{"num_hidden_layers": 13, "hidden_size": 768, "num_attention_heads": 12, "num_key_value_heads": 12, "head_dim": 64, "intermediate_size": 1536, "vocab_size": 16380, "hidden_act": "geglu", "norm": "rmsnorm", "norm_place": "peri", "norm_eps": 1e-05, "positions": "rope", "rope_theta": 10000.0, "rope_fraction": 0.75, "qk_norm": false, "attn_scale": 0.125, "bias": "none", "tie_word_embeddings": true, "parallel_block": false, "extras": ["capped logits"], "init": "normal", "init_std_qkv": 0.0218, "init_std_o": 0.0218, "init_std_up": 0.0218, "init_std_down": 0.0154, "optimizer": "muon", "learning_rate": 0.0167, "beta1": 0.95, "weight_decay": 0.03, "lr_head": 0.0136, "max_grad_norm": 1.0, "warmup_steps": 200, "schedule": "wsd", "decay_fraction": 0.883, "decay_shape": "linear", "final_lr_fraction": 0.1, "batch_tokens": 131072, "max_seq_len": 2048, "doc_mask": false, "train_tokens": 714100000, "max_steps": 5449, "dataset": "wikipedia_en"}
MLP neurons of a small language model. Each row is named by its layer, matrix (gate and up: input weights) and neuron, and shows model dimensions 0-127. Each number is 128 + 32 x the weight over its row's rms, rounded and kept within 0 to 255. Numbers have three digits each. A neuron's up and down rows have the sign that makes its largest values positive.
After each neuron's rows, "fires after" lists the tokens most often just before its 100 highest values on Wikipedia text that the model never trained on.

L9.gate467:146081088144104120144084136162064083091148095084095104135116144106126074178105119144123131140113115141136112152152107085103143182115172130107097172137118132134146082150159154149104111150132183147146084114170138143144086072139140106141110040143142115161095175086206156111085099179104108147157098126123104099089170151124094154162108102061168079101130136141130094102176136202086091067127
L9.up467:108142115075106117142125135178080145124165121150156107183119065175136100093165140163123138092162108144105094174088096121147127115118121160044117160135152126097133134146176087162140183167089107133104103176067169126131170082178102136149131091081123167117140107122117174124121153160156100125174150159163105118100154184119172167136104183133175074093118156148164163099103085127135120183106
fires after: "|", " |", ";"

L9.gate1459:128164080133134123102073091130121142099179130131139207085117089080100088090113091149095188156147107152146101138106161162147124085104162130086150073143145101130117145137153147112135093141141118102161115128148119144122067087098159114092143097179073120111128125143096145125097146159062143143174139116129120164158102160082153113069087131084092187161134155113105126130125146168072125121089
L9.up1459:104142135099181131113161067112165160171081079139071127128173092149060151143130137135162152146168148228114101115078116135128126152150136161110120103108192094095153127143213148092098119092133132154094157101133188106109139167106195086145140129156179197123183135115135149152084132134125118117132137107116082127120134124107120106134072222125071142111095156108180121154103149145048096105133
fires after: "19", " ", "18", "20", "17"

L10.gate1368:141221141132146140120115124086055114050180117110154082119177137211073162089077098114102149145123159158111110116125126145128123152124156149091137192148140080119118118158106168096180090130159109142128150146097059145130178132163135168092157151133163085157172128127133147117170163140108190160090123095102084134145171104101139159132126107116093068122163158161164168173124190179093187108163
L10.up1368:097129153146170154073198125113201116121153050134159028130156123135103133103112064110174132173128140121139136103131205161147135131158092153150183121118144110072145172172144138085153081123141119101091115088147159127092127103111153150133125118120147091147092111070145143181203215154185144116087082144142108124130112180116073103186154116136102174110151075127152168165135129173156148107128
fires after: " ", " and", "\n"

L7.gate665:122124169139069096153146100142140148115161116120100159126124125067139120107146136099092150131095166159123164158175120123095186155061138113172097153160069116125065120180147128153109135078156123093131131147116069145127082083067086093161120136128144130115111130083158171116150123159162152135022056061122106130120128096131144195125141108121057140179125140153069125172124111155023131126127
L7.up665:161111125120138156104159121145117158143175119149089153113125084138200087161142128116128169106103113129094092107119124147145140198152171083125166174220169130088180123133202141149087149144135139130096110146122070156135142110085111085124155124074158096127170128052100114130204123116125132128141160093099159131132114100161114220137121084140084160135173144148117125115045126161137165126140
fires after: "20", "19", "18"

L10.gate50:082140091126108158137115114110141108209148124117152149064114087113174115116101174109116115099172154155144060160148083080115138100150135162142156148173149113115128113103190094134169121108091107118118137099147046104192122128212110097115197109122126139126178136090073165099070044114148162138109092097177122070182136142066146115054183154036089090173124153107156140156113135150100151160110
L10.up50:027133119136127168102171137112111139146157121210127114105107113186158121073179194149110101110121142146107091169179134114142192148120139194208133121143125122158141148106183095121102150080071138094097095098143133134123157135110167075116107160158141134159191124103095135066093091147170184073128132128203137130164125155099100133094153157084153124183120138143132191137148125122123150138147
fires after: "20", "19"

L9.gate1210:115154104171229074086155070137117198144092053139101090190081135135157090098126113149125136127089138123165128102127190117118131127168100124154120101199123152201114150127115124088116087121149123127132175135157171095128180163148134161147109167144111114068147142130121114128064117125140138150099090152183085114144132143135097074094144161093110141140089127135166075149109106127114148096131
L9.up1210:120126158104162125160194097145149166096085156151115107117114119139067167141156121131129138147067094122118129077090148153146182131111143226120144130099130108121138065162124108125120122100077133141138116135100142151131174126107147082196144140097140142089154070088117128133159128037140115148144123068122129132159181178143119154178107130078151099139173139148102091125204142131181151098116
fires after: " ", "enc", " Fer", " |\n"

L9.gate856:160063079086075145113121107154124080145126164194174126160174175093142208146164140115140116131081075147094143146131124095134126133171121079157084106150129089136163145162129076118099116143132096185112169124168134144174182127106095146094075180124103133128123055152078148159129099134096130154104091130113112123122115096146149122152125136118190095164161131069145221140129108159037158092081
L9.up856:141130122104103119080139140225120123132129175198137129106121141099205142084119137156167115156145103136108137143085153086168094173171104092153061065164191112111105139102148147100124139148116114115142163153156129155077082118149137198103073106167175164119099113121103135129123082111118154147132143170122070168116126116113094083112179130117146155126106154147145222078144136198112115132099
fires after: " ", " $"

L9.gate1145:149144148097165113166174129067132107160149109121182098102188107099112191078145158162116142122145160131154147130163098103174127108081146148150126096140160092106176101143096212092126086095076169181089155122153094150141208118137099127095163108133114071146164110108101161147107125091148122140130138153115129186084138120128039113137098171132153143122128163109090149109101094144172128121102
L9.up1145:043061183052125123111142077100118080112153091105135067116134178144118110130126128110176122168156175149130162132126086113164158130091089134123139172165118120112095053179111108068138078158138142135128170142139094173112161136166100106132098095092069164085121048148110133175165167123099105151096147128015166145129163188215109071120160175154163180149158069133137179119074117186161161156099
fires after: ";", " |", " ", "9"

L9.gate1442:113059131130112069114112067164052165124140084140141119118111159146164127121135134170169062138110112169171118228183138105143164143153189099132171128142094123122130157111130154117100149094121133130201097131108111101177090130102150120115138122142118177084125147153152107049086072154050124131155086123111094139096165135168210132159104170156113090153206121146095136156085112077092168128136
L9.up1442:160124168125103101100130131097102142150126145086132092139099111202147193100121076143177117163122094140109111161086116149185144125141102080123115142097091135124081141125116083139133102157123112067114181129122180127131122103131079155082118166135156151116188172171070094078073146096095104167129177094159101059168125183129133060144104207185113116167137080132117165094066160105127098115139
fires after: " |", ";", " &", "}"

L9.gate1162:137080092029142135120128109140205099138076139151148175102146069116146145125140126085081141106106107109128111116099129143163142109166138077101122096158124150167120086150140067109161185156153055144151128143187090134132123143071114134141174098175058112143066093086122135119127102129111138104091075118078083103154131209174152078157163165128171143101113101096133121176153120116122066148165
L9.up1162:135127141108162069191148111142097120106203053110125151092125117186187105156139141095167126094138140127135095096147161130110124172127074166202139157137118051095125138197118165134140112165136158149206151176162070098104122145157129137123179162146144140125095078128069126114123108197134121122079077151117142073171157123129141129178150149107136116164173078082072120078120189131148088109103
fires after: " ", "|", "–", " |"

L9.gate277:135063130140136033145118117092086168121121208184100153136111094094110161126134108094142093118111172130103106126156149146160094175076124065111182105099133127123129139169076145101147171125129139116137122138063108066109095107160146136135178109110113108107120166100073164124119149116143143113054154161090132161129128185175108105140121104083081142111103129144163140151109101110110141147084
L9.up277:118074118114119127144075141190184105162128094152138107163136127181137150161151101138092051115145116137110069098087124099100107131136166172097118135160082109133154174099109156114151134071131094106145151103190074069138146077109165163138201164122159091100089138160152146139105132172158111150142067133140149145181089118106118164157140136135130114052140167132126205156123151122190133134140
fires after: " |", "–", ".", "3", " ", "00"

L2.gate119:129110173130138096104118088129151085122117084067077129131132103130111180101140155088074134129124146129120097105137140190121125080113185089096186146088073134130138096120129071081109096190109115134121101085121140179082105080151097204175093146096060128166111154112102086104159137086141098129149144130125120149214127125107180125193144079139087135182093128159156111128120155158116157132125
L2.up119:195152140129141128125113045139132146129132189154091160106099127101152150170133122103144136120103118126118143153151130131222106083131137052095073136105093128121163165137107090095177126110145158092134133118164078126169098120106178151123131139101069037155118129142108104139146095111115181160138116148065105114165085106213133130183106092173158131163098055172087141097184161144087145140201
fires after: " ", "|", "\n", "-"

L9.gate783:164132108132141092151089141172102112112187191107121160167165115136170078125131094128193149192131119138062160177109138141127128110154192112107110193131141070142076171157138121165138156135068112112099137169170098173151121103132137156073081143098100156162127131079138072072112114153091182229142087116163110100128118142112188172076178116104144111138198157107075070102174150159106150152140
L9.up783:180130196216127157053104149155152096129154119049111089111097205124155077125128112054126183148074066130136137141111112146094136176089169147110120109087100194099100076114096147131083105116131100161135066094064188123108163162118099132122118063151114177106168150138153082158108139131101106126178158107204143079161116147127136085119138107112189096093126123125160170192105133126110089193145
fires after: " |", ";", "j"

L2.gate1060:185115138158129100128140116175165161104150097108126103115102103153105024104156106178095100109129132128095125138148169097159137137117185102102127116097099167131138102113085138072141125131133119133103134122142055095102097119075123171089119097106161139078082152101102085113183124151191220113080118130130129089123117130104157125195116100058086080170099110112128102114148111135139075177143
L2.up1060:151146085122096085130118120148097157168104084173139093190122078136169140127112081131157102142096149144110098153142106069138103085150121116071097173131156176140115131161136075154168124116079173075153108127087106145181109061100121180166116091067117085120119089113159119179188129139121058092141102075183153175095156145178143129089168121138132112088126107155077142134131118089179150112150
fires after: ")", " |"

L10.gate967:071117146129148121129066091106127058128098110072168136135072170096112079134139091162120118129230105134111112175145093170136153110149123124153119126084133116143159146137120097057165119141097090126111123136153159131106168093091186093234161155113099191093169120098160102118111113089110093139117128135106129138108159142125109145118125124191164099112091082141142165116099121125129137165141
L10.up967:131108139185178183148132007133131175183139130184115126161097070115096128179102091128101137123114109073110152129119134139127150106131143027160132111111111115182127102126125042108158184100134079170119117135140161153131073128163122130153157064152090100136073118189143053122153034103127082164156153102102190161081153140125129134178146161168152139109117131126191128087135176091135093128138
fires after: " ", "\n"

L10.gate275:109082183149092141104068150122148141135178107166120126129106144154111144133208169111139079124148111106223140175148135115163103144088163137084074120200163119125148129141090095124169137101117133160154166090116110128155120149112114121107116120152154131113076068191110155100119094106152173152177110093104148135123179127169116149137110121134101177139096079148108129117127130157109099111157
L10.up275:116078127107091109182095150105073115111118101162074064141096146154130127116113131123131176102117138117185063149109145130119148160113142099112076114171150133166104167099078106125091074130172127173101080088159134116126112146040129131082130070108119130100168118129147105142089114117114141196125134108109168109130134110158160181131139142150175167106147178141134149138044146133117100197139
fires after: " ", ";", "–", " |"

L2.gate91:113122128171114092111132114118214111132129141139097153090108117151091143132154129075118100086105090159106065108132154132089107118179146102071099143131129170115200137110100089077097039137149095103139089104122164167175072147179093164144137107168187092079154133128081081154126098127148133149100165153145164095153134118153153197139109137134062106097087100185153135160115099185095160177120
L2.up91:055095211141165160140106151160136186147108113119079109131104148068187146146136171109142148113148134024124133181118119144152107137155057116142111130179199177180152167132121122144122075141085086116069141131141093113154093143220090149175199166073112112130106155157094162053120074112143104136104148101174102126126092131164094167143141045129165141169099161109137115085123095152082166118133
fires after: "-", " Time", "|"

L2.gate671:148132156116143169160155143109074125094210113122086139082121121168112110112067105104118144127095075076138163070164139117147184099062155074143147142135207146157117156107102095125124124184109137183119129171139127119144186092092131138126111168177133105152105132100128186126131138163155166136072094136164059134105136096110119115091130162120121136142120141057149131172109126115118134107162
L2.up671:109134120151101091151157084143103136152131102116147111119171141077100186141080173111148139132144102123162134089143092161108218135089093113136160154102138094143091097133100135102162106113102139156142145107112125139130133111113142120152131129117172129132175152091114147126187164131146118094121159131145202076121137096167111098121116082119168114137141149152209158147177117203158133130149
fires after: " ", " ("

L10.gate148:151071143084164154141133137169187120114136160160067157143100113140104128087111116090148062129130118141163157119145137120104144118129144120128101125153159155105118138116090144101138174145112157204070097115033096111150139091123120190161152150116115151121185140075140185119180155175122139104159132162144129098110164142147159081187084153055117136148078137126109151164144184112162095146139
L10.up148:161143114087147191121098129171112146136107148143072116117118083165129158106067094156153110097116157113130130164092122101071137095103136146114104069140170142109116186107109222128139108147116154147118151078071166145104111079083080118140091129103193092153124132119144164185174110171090163143156121135133122145169117087149100120145130140120163120098089127108184182175152155174150157134146
fires after: " ", " |", " /"

L2.gate1459:067103186180122127129158122188087111144136154142095125089100155119120113086113120130156178098125175106125113115140057136130086163133128112107163138098096180157128111167212129092133107093116083158120135146118105102043096104103146170127138107105073128095080070117110137193101205124141106070088119146105136139141109148129120093100157201145154119115101150123093117140166141067121075139084
L2.up1459:098139114101103139115119113137131142123110077144173138255176136163129165175063120118146168130105171139115119087108116110140126148131080166142110113116097110098120088211190141130075116128096166119056140116124143110101154050092131067148138154074120099134167141152141124130125159080141117163111063077111127144115112116166115107141089119091069132113138119109111150131114136140121094131132
fires after: "19", "20", ",", "00", "18", " "

L9.gate218:140179114133172187120149119158129159106132143095151090124170166125169074115121125139170120115158098122148130097180141102131132137142137162085138093106157137125086084172110139074132093072143099171131094154136112086122172113122118138186077125189126117099134134131072099095071080105094108103071117133110123093152147172089139163118099175109116125097138115131138098160151080151174153087106
L9.up218:146117142137098161134111184112144142125082102115164149190107118125136133115126117093131109145138109129090099104129121130145093123133059116139181064112073159126074101162146098120151136133187168113114092088164131159133156117134108125105128163115171137125114090123152147114119099168101143079182113087111142113122141128110075151092131113145125104106092110046148103123096089134131115131125
fires after: " ", "|", " |", ";", "–", " ("

L7.gate14:114173060138125134155163159141135139057138110194154075093156149089156150087088099096107112103090090131142128125182051065107157163118093118109143000105131109127085160101130103109091136117074146162114122107121141096173068119137106171052135132153108106141200040154119118161145149075127146151125101154165110102110130134148058143155148149145140127197110116116067149165130107070138152135086
L7.up14:101149124082132108135122117162130125146162111151123125159191159115145103165140128139090127129108156145149093127116112125112132140128132179123108085158070162143078181121154099160162168051144155115124124167132123076168106145146163127137082132195131106121114095083152137109106128110110200133130086112195122127119174122094139103111187117141138164170151132126116123084101101143131155118075
fires after: " ", " Gu", " Ro", " |", " -", "v"

L9.gate1315:134092128126124130145132152108130085142098135137106106088094078122116192104056132150100062187123127071138104159187137148080163126133086125089116120100125126164103110128170161129141119111134075141091111160118151122163156137085034080115111153114134103120149124126082109125118111141096134118091096115110140077138091156134176116184113129101133095131097108098098149091136143141183118134145
L9.up1315:108095094171110131181211135142099093087082028097178083111157160124138112141126067064186155131121185106067138103178130143139094165161113101118121159164149136141076161147172169147101110139087129150131166183054125074077175156094091090072193133126194148104092106105132152118120118103131144113165073141112182119203247101074094125134152116152106133139141090112136122106138104130142146054130
fires after: " ", "–", "|", " (", "-"

L10.gate254:132120079104134145103155145134112087136081133090177165139139141114129100158167097120111081067112140091160118125119088140144088121129196134121147164121067070105093163127103150144138062130133122101147139152189128092106167141178107157118094137157050091102091095121127141056155110120135108052106127077156195057221071164184080118122112160105051168160131132125069139131189111151182097131129
L10.up254:171140094146156124096118132128133115090191105139161126129112099133132106141121142077114117100172121172159166112131160078156179179113157146149067120148124067112146073153129114174137135097172138116173122120099196089082131128162130144094148088071084104103097054107127139080147128114150117089102047137165118133113117093086141091129129138131126106124164110127121156160161125131156154160078
fires after: "|", " ", ";", " |", "25", "–"

L10.gate713:107069166106137114130161123094178106148123139141162097175132135089130146109148129098101098133138182116127115137137125158099120156104167137073130108125111200138106088120122176029124151210136104149141147158113108166197171087146104105150128094118149147119077150149100047151125144105122142188160139062130118178131135091131064084175128099161068182079103149130114141125159148150116143111127
L10.up713:123074122156103135034133120132105195124107152107102148166080130112116137138164134139047101153112126136049120106131089134186124101146158113103096137113134115090163191119098198110128094061169113133119160112137094095116115154095122137073115130086177131153134151108156139147132146169167131097072108144185074106137119118109178127127127103103133095139098134122178088103146205138155104085130
fires after: ".", " "

L9.gate402:121120142092128107135093103138171147125152143110188109147145174124147100094157156091136167134121134150152112083132149090107113064127109106106123151105154097123125148176129091139133116067122112128099119139114130116096180109137095119152107176131064092084127138120102125114154146102174127113076098106086071164102137121137099166059184078116148145173098112140113136148147071201165109142120
L9.up402:057107129120149108114129106154111137211119109155142125184159073103180104104089198135128140102075121112152163088116112200105047107136110159114092158115131128112127105154035068138104159139150171128098136173102111119092102082116086138126122203179123119121127067145113104134071143181138162082128088102106155153125115097105058130156184153124066077127153127141103094145055094105092118155121
fires after: " ", " (", " $", "$"

L10.gate684:166147112166120089185079081128131090121110131119075137111074145035122118122135110184155141081132146047151108103163082126099082106092126101100132161099172126096131150130080143095131153084130150122141116121137124062133121121166074140157122128162139121123118136112054157085140061191085170084145128126140173138127177127074056118074112144147132118127126105166102065123155135170091107124144
L10.up684:147146140160128144183051107081126155108178176079148103117099129111179108121147103130164142085135138140130119127071093187111121158088105128128110134119137176122121116125139076080161154139186136126145134152079118150082103110078133133134150181161090160183122181083138098146118115070136132127102176151161115142141114179074093169133097154176114079067135080170135075087135099064104129072148
fires after: " |", ";", " /", " ", "4", "5"

L9.gate925:135072097181164075176118120132112107155123098170092133110095122117139099105175129115125157069094106182129145094120128126138117102151166106155132138156128183120095172129130170124138076113149160208121102088121150129159112160116142063071099159140128142128084080197168152135094197133180112123149048112132175105105169139154149108120088074138143088128133141160108105181126156129064120165148
L9.up925:142165082125076071149098101163121113114118153095152052129110123150185089125144037116133114152135134107160101099088110084155203142098164110154135132114154136171153102114070187154112087197091108164174111125194174128114110119111121093110087091167120157111062164186152143103130121143127072169098107130150189116157166160075165072101196171080109107156168068101076138114115120103110193097119
fires after: " |", "|", " "

L9.gate779:148097081121121088121124086070117128175101128153158128150094091176156139093087171159121036145140106176131102149108132119123094186224130134206128107064150124147079140131192146187111133136128095085090141173146156177147149106136139120123128154141090170074133097111073101091095110102087144087118163116054130107158174088083209146111088147133117054107166089111158110162141141146132122182187
L9.up779:138104140113106139164101144116126127127135133153192186151097144122150114093165095138100114123125128082126099127158113129097170169130131165171106095118135149119052142104135120139134125076159106128174164177093142146188175120140083114132160073151139173079114115113103142148150154137097076162130159185105138144141102167076119166066163196138104120146124142159140143122167129117090121144125
fires after: ",", ".", "-", " August", "|"

L9.gate801:108144135151112131152166128129070119134165116119144059049172147104163116132143156119124113159107173104097117074125052058136121175115216148136102178124142154130107127138101121124114125128141127152172108120125138123094116139185092093174114119133120138129145111132108151069151241118123131161179087128205096146147126136236172104144165129096120091144112145152093066168149122172087203162079
L9.up801:106137164105146135154111110102158139153098149126102064065113153136144090159129145156109159177103089068146089170125146122058116161184205099151082075139159161078133120153100151115150175151108174182152128117131109082130109095121126120160145175170164116094136143101096123127119096146178109097138119143155123107131117103123141085094159141117112115073067137095119150095108134210146158183125
fires after: " "

L9.gate1163:136070178159142113118110153148140095144128119188114089154115112129132113110162101156147108145136136166083152183150097090110138109131103089115182168125062086132124083119104109128120141144094094145157178193121086116160072123214143137106073167162146147124160139152103152113086113113177168117122080091175111134098101120173125052122133056107141074102101130114115146144161153163020116149107
L9.up1163:129050148125118204146101123117101083166107118116079121201052114155095134102079094151154153118159075161079132116173106117147145051147132162132131124140096140100088129093149084178137181113187119133186191200125142136121068091185148159172199118141102105110116091175129120085209113150098117169154096135104128164146179068137097098119070154140158164111135119123146157139110121121063110097086
fires after: ".", " ", "\n", ":"

L2.gate487:105088184083126141205170128124134096119099111166115090123138145146147050119103117101106094114092139105122090087181124126128116167177153134128096095179141143123106106100104106091177111101159109160115167140121116029128115136149168111103135107125165116084094097109137103155142116150107138222131068112061118164146110118149150157158150167173129078173147082130152203061093089143172079138133
L2.up487:114097209064128115167120125140172076126098069125169130092151156099115060137122095100116121112097131130114120113122101128073132174142140117068063137181157168126025101144106099120177140089114111152150165121119093023121157119126177119140153137158124103094092119135175096151116095206105100166128060143150100112130079186137160142145138154137120082172166135090172112073081114091197078142122
fires after: " ", " |"

L10.gate826:174094071115157101203136122140119122140134103135057096085174075156165195154158209133147097126077227131092147113157100111110142124161151136136115128179144107086111076143140128040104117145153149148064139145150134118171133094108144141139170155143131132095171171129172145163074164103093180129118094140135129149113108147141146109112141125155096118117099093164105167107098135138137155102161
L10.up826:139146128148186129109119085154090126136141138100190093184164079080136111103112134113149134128108092135152154158118163135127137069123241111124111145100185084198133087048155105154108155153095100162150135126103054120117092126128116086120158108146116126175160136123115094174159151116163130086112116109094107146107149191118087137065094079146128057093093081100159105155147109111178083140136
fires after: "20", "19", " ", " Singles"

L7.gate524:138120183065106148121090115122104142161172132136132128179153113091107159082174121101102186087180113129103158084189075155132146175136152120173149157186110107106184107158176155114157110199134104107087102147086118179043149181094130092128157232091139158141119107088146125159100142065127145146124117102101173122089091151116134130156117181116150162113136143121140192142131136109143170195097
L7.up524:126169101093110114121110113097109120098169130077126088127194140128127146118109133142071122109094165127122112129181151127166152149093131164171105139116131152125145175108166132093100134153168132166136127188186112106096157071160122164141075112154171095142157156139089107157059142147116172107087123130138117125114187156070168179074140097091102166161119121136146111144078162163144071186081
fires after: ".", " .", " ", ":", ","

L2.gate347:088097131064154160163134128109154157163082169223100131105149161127140161120101203129085125080117153155156103081180144151165134072164078104151154148153153123136040093142152133166161095096113064132129099195095102131154186136107149127108096131154168116129176123146147126181113152160118126186157100098188123113111085145119131104126100143111096130134107168155112142109121139116146159190113
L2.up347:078128128163193135121154125156112138197123128118143120175125111095163125134105120151125146128123173141109152125226121079103114044166152185122136149074117149165154174137116160144183141170113121059134129173157089128087108061158125145086132085121097079128116104111106144142177132130083107149097145083126173131140102101117132162126117166079170138089176090117178181203159214096107157114130
fires after: " ", " +", " −"

L9.gate789:060128163165098169167114138146127145094117159173096152163132167109133089146091168111134123135162086132134124106147139152116087188152132098156116145117139242114127120126119121142132167156146083141126116173058154080069170105183092103112170127124184133107122126129118130143149206147139099125198119089124151136137153108125162122183078154135126123162106134094102092130071112134169157121160
L9.up789:150114128127179112161116146112162192142087064131155175082092111130158155101148130095130078064080118127068123111126147044106125097119119137064138181037124104192127127160081169110126108082133101138110111129167074154126127127160140141078142119154113214095061135104090177166163177134120120136120131113190124054144143044189107155113121127196160086082157138137100131112098143120110145110080
fires after: " ", ",", " medalist", "_{"

L2.gate544:120130103121153102158085138149066066050135106195174132163113124120112224107111126101098165119099106100170069119154142141095101157198105119143137113117115085167123126107105118101115154177099120123132135116095176080142099158108107126124101087099186158115103138176098160149178119167143147126107106162133131134169163141167131179123126154107106161105126060088102109144157124110122078207190
L2.up544:102140133072115150115147077175154146161126099110093130143164106142148120125132155133098103143141151135154092172123159111176070121139156090104132128132129120176121073115170082114115102147128142076150092153149131088100142125091133121057136109059125176100128130139142091147190120162148209124188110105142115181110127136095178147184140076174125129100102112081068157117165128113094143147156
fires after: " ", "DP", ".", "29"

L9.gate1241:138118125092173104152025130147073143128127181167190114100116131106046098120123110088123160102122158118141127073125149125105072156183124111115132131120137138103158124131125128120098198158116156129172116154079161150096124108142165115136122097091161129159082115057073169105134121102123080131161150181161155135123110104100126115075122078086187150083132133132124110133104152173053079082083
L9.up1241:072124160072123151100128145195181114143158192109155160136135127113132108195104084163141138120112130088116107150149129174103079124133118089065133125109143127134095101140179121118105141116135123127096142097122069139121169102109098121180168094122059134137115140125116101068088095165139095145035067093166158140170144081127118096148133095140073195137121091141146180079175143148118171136136
fires after: " ", ".", ","

L2.gate911:160114148163094044076191176129171060135110091147147095154161089087122100117131140121117155159178120148107142097145121139087132139095131115174201109203139093117108113125110105137117128163141120124120087129121167098124191125139152172109094144153109081131087077136084132133148155116095109177177092118103122080102147144134123131118130085106197113162144095143052097113072154157114129105152
L2.up911:096126080126122142095167132123110093179102078151135099139111157126133110084124126088135139140127144112128148126149109113133154126125082110135170115123143075142097153150090104154097148139111119187078125162137096142148141208187152143158104118156117143113047088120119123122108105140098102204084133146109076070112104144139102109093197142141139118180143120098093134067114177147132172081153
fires after: " (", " |", "-", " ", " \"", ","

L7.gate1458:145110161193104139125142168135130143163105148177151105105116145150185104106126130123139145151124117156119102125153086198133117106146101109125169127166093155186097102122123100159127098074031113102146117101093185174120157113182122145180110136142145163134153108160137130055167135081132086078137168113141096038159173094135181144153157141116153152189123121091111165154103167032133111059131
L7.up1458:164130162160116133123103138100077133144160156132127102079113144129070149082132135127198103035134121120107112152087124046093111197193075138114127109148133085157061112160106151154081159127148083132088073094125053146123110131174141111107112152127151085194086130125142118102152147157127111145121090133129137098196143112071155128178152124221140131133141142132097128111093070139087124091185
fires after: " ", " (", ",", "\n", "})\n"

L10.gate707:162124089092129080118140141106082114100159130141147163073123119123152122143164127149134161118154187125189108055148113150157099116057122164133105065094148153090150128105183075106099110118119078118161122181159120122120178059098186132135168167156100151126119125153035143126134103148122099087115104132144190082097136167121141005135122150081089130130185158146107058116151118187170100083130
L10.up707:121057145117132115084139117112171130119148125163120131137111100163138191138126153140139110094153051108120171146076125106105164123149107159106127118204134064167151091146140165151192144085145146119129124152089176093094121111175104104137141139117139124125117101136098112095140179062152185137133165114150104155192095166117134138127104125058224142081134148218117109054142121110145127185117
fires after: ";", "|", " ", " |"

L9.gate20:128105141069158126101138164142041106138160119125140133133126120160126156083097124120097081117096170135176181185101142141148134100150166072063162169079085106088166137176168162054124114125107171120097139128085166166167113088108078144125151124122112134098157067134116116145118103160111117052114045083072175113101153124132127129095165130093118132104056058086156103139100153155106149108109
L9.up20:089151119122107105108114088155153102102104086140124119191129101153100130138123100177133039186150172189112106044143125113123128068178156090116116141196132152149120168175160107097128118113121120136136180108125131126128113097169085090132114144125110129141100105136052115136161149155172059074108153082129145110128092135142127141084064122123092149126122129157133084114131104107133119123201
fires after: " ", " |", "|"

L2.gate699:081132100080085153111090136107033127139074141140103182126200128128187211170165137059180161073113129123117111128103073125150094157154145133131088099155159017147127060127214157088125064138145125129116115133153145137130120104105094148163116101165123151080104141099180110082093154126126118154103152075126111108135107147101137068150137064060145115090135120111132102157134125130176182147146
L2.up699:094120121147099078203079149116098101135168090135118061130122170127101121193122173116085116200040122141115136073118102135128142140049175176149103125125101117128124117103145094139100121132146177197167179114112087112094153113127139157123169134132109098131116065187123119118057146153161122097063164137128145111191145118137117147173099078059121208144087142155180086127140117086132086145098
fires after: " ", " (", "\n"

L9.gate1480:111114126106134089183171140158133173108126112122135123131148139205161101121134096139161143134106104073102198154147125133155092119104152111101200158229119095159137136180124123077166098072199143153140115113140109162160155145088170097117102158157153052110074125116111069157130135087111145130106140128103159077126128089115106102128100106116135113143076162092108153155115137081065175067111
L9.up1480:091082084139150133167177084129144097195161126115153134098144134193116192106138064135136128138094124128157130125102161129130131106184150170069123084149088094117123071106150086078111132084153123105118172140157127129113104143117135162157140140187174109146105115147164120136095153078128121113099147161145131133060144067197138157056155156110132054116065088139104089034104072098069114146081
fires after: " ", "|", " |", " on"

L10.gate67:124129169147150137195156114167163120124161149128108087106110122119147153081131106110126186012146131094114143085152164127106064082137129065188148141127158090090118128170106132104137167110117124074133083112195156131187135143147098118079058154125119138055109101059108106133092073145128181122094068099154101115118115085190148094087090097095101155133079111106087122127142184030118104129092
L10.up67:096105127161128139153135055160126116109169104107120134204121099092172147145137144127057146131170120164117154114070120168090099110135139187131142142138093142153169099138131111116124122101087120141151143140103137104094116115144150042142105094084117138138128098109117133141187212149125114104138100130113107142125118116089124187093122116113100135157094065130162105064052107092144104113177
fires after: " ", " |", "20", "|", "19"